Weights of a small transformer language model.
Size: width 640, MLP 1280 GELU, vocabulary 8281, 51.3M parameters.
MLP neurons of a small language model. Each row is named by its layer, matrix (down: output weights) and neuron, and shows model dimensions 448-575. Each number is 128 + 24 x the weight over its row's rms, rounded and kept within 0 to 255.
After each neuron's rows, "raises" lists the tokens whose logits its output raises most directly, leaving later layers aside.

L8.down1012 [115 116 153 150 122 139 138 140 147 139 118 140 117 111  92 100 102 134 140 158 124 167  67 124 110 152 141 122 114 119 116  96 105 127 143 143 173 155 127 139 105 108 155 163 110 187 111 162 141 132 190 103  94 153 104 146 112 102 136 138 112 143 159 161  90 145 131  99 130 142 117 106 195 136  82 108 158 118 123 103 135 160 131 104 132 105 111 138 114 148 159 139 108 127  93  92 105  92 138 145 141 121 166  87 195 170 121 140 168 131 118 146 147 119 125 112 131 127 156 146 141 128 106 138 125 154 139 124]
raises: "ski", " Poland", "ka", "sky", "owski"

L9.down1239 [ 78  88  99 102 172 119 160 142 103 139 133 135 147 134  90  88 123 104 170 157 135 142  98 172  97 176 120 121 129  98 106 117 145 128 132 111 142 150 121 123 124 181 157 165  94 132 156  69 154  90 128 121 123 122  75 141 108 135 128 148 155 103 146 111 148  80 137 101 138 140 108 133 117 150 137 151 141 154 146 137 115 122 138 126 126 124 152 137 117 125 143  86 134 143 130 136 126 130 110 139 156 135 131 125  77 152 120 176 102 118 149 110 103 128 165 126 155 113  86 167 131 105  75 151 134 154 107 120]
raises: " fourth", " third", " fifth", " one of", " sixth"

L8.down205 [110 137 134 140 148 124 146 128 156 135  79 113 150 145 113 130 127  86 136 127 142 123 104 135 156 122 140 127 104 139 147 177 143  96 114 113 129 142 134  89 147 152 119  80 150 126 119 145 154 129 117 158  78 162 195 132 116  86 139 138 135 121 122 171 134 102 129 134 138 114 151 132 125  97 137 131 161 100 109 136  96 136 132 148 182 148 133  93 122 124 131 144 123 169 147 147 134 176 135 164 157 169 138 139 150 131 143 151 148 102 176 140 134 104 104 115 106  97 140  98 143 149 128 127 150 108  87 137]
raises: " troops", " gun", " Army", " aircraft", " command"

L5.down807 [120 152 140 107 153 137  96 103 120 132 103 210 110 161 165 183 158 142 113  81  98 163 148 130 100 107  97 107 121 114 125 152  96 153 181 125 144 149 143 115 114 102 137 144 118 109 128 139  97 119 131 162 163 104 123 137 153 102 133 141 134 137 111 108 138 160 121 156 144 113 128 123 142 151 128  87 144  83 109  58 129 110 133 116 145 120 131 154 113 151 200  97 110 115 165 111 122 106 136  93 124  78 113 121  93 139 125 122 108 120 169 129 122 154 194 143 127 163 119 126 139 131 127 114 153 121 127 154]
raises: "house", "back", "ess", "head", "ession"

L5.down842 [114 138 139 165 144 152 128 151 166 119 165 130 121 114 126 133 143 152 127 168 141 150 105 146 124 138 169 150 111 119 149 150 132 148 174 179 114  96 139 117 107 155 101 150 134 140 130 171 106  88 139 104 138 119 143 144 149 138 132 107 171 104 121 149 149  89  95 145 171 136 132 132 159 153  89 124  85  78 122 113 118 147 180 148 150 131 109  86 159 142 142 155 128 186  94 159 131 108 143  95 103 144 113 122 121 148 129 145 155 149 168 135  91 139 134 154 134 114  86 134 149 164 108 156 122 115 124 156]
raises: " d'", ", France", " la", " de la", "ère"

L2.down725 [111 161 123  75 130 149 148 132 148 144 131 207 133 129 115 129 161 120 165 144 118 105 125 106 122 110 134 127  71 118 145 135 107 149 140 113 136 135 123 130 123  68 155 114 118 148 161 121 132 133 131 124 102 127 146 137 115 129 120 147 101 145 102 129 126 139  84 183 128 118 121 116 134 134  90 109 119 131 150 101 119 105 104 137 103 137 121 142 116 125 112 138 120 126 133 163 101 104 127 113 156 144 111 139 131  85 132 148 107 152 111  84 140 132  94 148  94 131 159 135 105 109 123 111  94 154 158 103]
raises: " the", " last", " next", " a", " fourth"

L8.down462 [116 142  99 102 168 115 120 110 108 102 114 111 173  92 155 161 142  88 161 137 103 156 137 120 117 169 121 162 158 128 157 152 116  95 154 110 107 128  96 128 162 164 131 112 129 122 118 131 171 152 116 100 155 111 115 153 115 134 136 140 149 106 133  83 108 145 138 119 129  89 104 110 123 122 160 109 130 108 145 100  98 131 143 108 139 134 122 162 165  89 165 177 138 105 149 118 159 149 128 128 111 113 112 144 123  92 159 112 153  97 110 136 115 164 117 145 150  90  89 165 138 120  85 147 133 156 131 109]
raises: " total", "verage", " percent", " average", " compared"

L9.down360 [131 182 129 140 139 104 148 143 161 130 116 107 105 131 153 117  86 112 152 134  86 131 129 146 146 173 125 149 110  99 132  88 118 115 155 168 144 109  82 148 116 106 161 155 124 135 101 123 106 119 114 105 101 118 132 160 120 139 137 132 102  84 102 144 150 150 137  83 119  76 161 132  93 109 128 108 151 175  86 176 113 112 129 139 110 119 135  96 131 140 149 122  90 143 131 133 111 155  93 150 130 127  88 130 132 161 129 120 106 134 113  94 111 112 187  79 166 112 147 115 158 116 134  52 113 141 163  74]
raises: " it", " the", " this", " these", " I"

L8.down829 [ 95 114 133 167 119 103 104 129 147 123  83 193 138 120  97 130 134  87 138 152 131 103 122  99 169 163 145 147 141 105 129 111 153 122 164 154  99  91 110 134 109 158 116 104 132 134 135 125  97 154 166 155 111  83 142  96  93 180 116  99 162 125 112 163 176 165 164 104 116 105 146 122 149 117 133 139 103  89 146 104 108 150 135 146 131  99 115 126 138  94 117 133 113 111 157 115 140 135 140 112 101 110  98 164 174  86 118 157 143 126 139 161 176 120 120 103 116 111 129 135 123  96 140 109 128  71 201  82]
raises: " race", " Racing", " event", " running", " speed"

L9.down707 [152 126 121 146 109 145 120 162 127 114 158 115 151 124 107 146  84 111 124 148 102 139 151  91 195 111  88 129 143 144 126 120 121 114 150 102 137 137 153  88 123 123 148 103 115 142 158 133 162 136 108 122 116 152 142 100 168 115 127 151 140 130 176 148 136 143 117 150 156 112 142 127 108  83  91 115 117 105 127 134 116 129 121 164  80 132 164 141 152 128 128  78 145  95 137 122 150 109  79 169 126 127 141 125 113 140 139 158 145 159 136 125 154 153 132 128 124  98 106 108 112 110 108 119 132 142  99 107]
raises: " for a", " for his", " for", " for the", " for "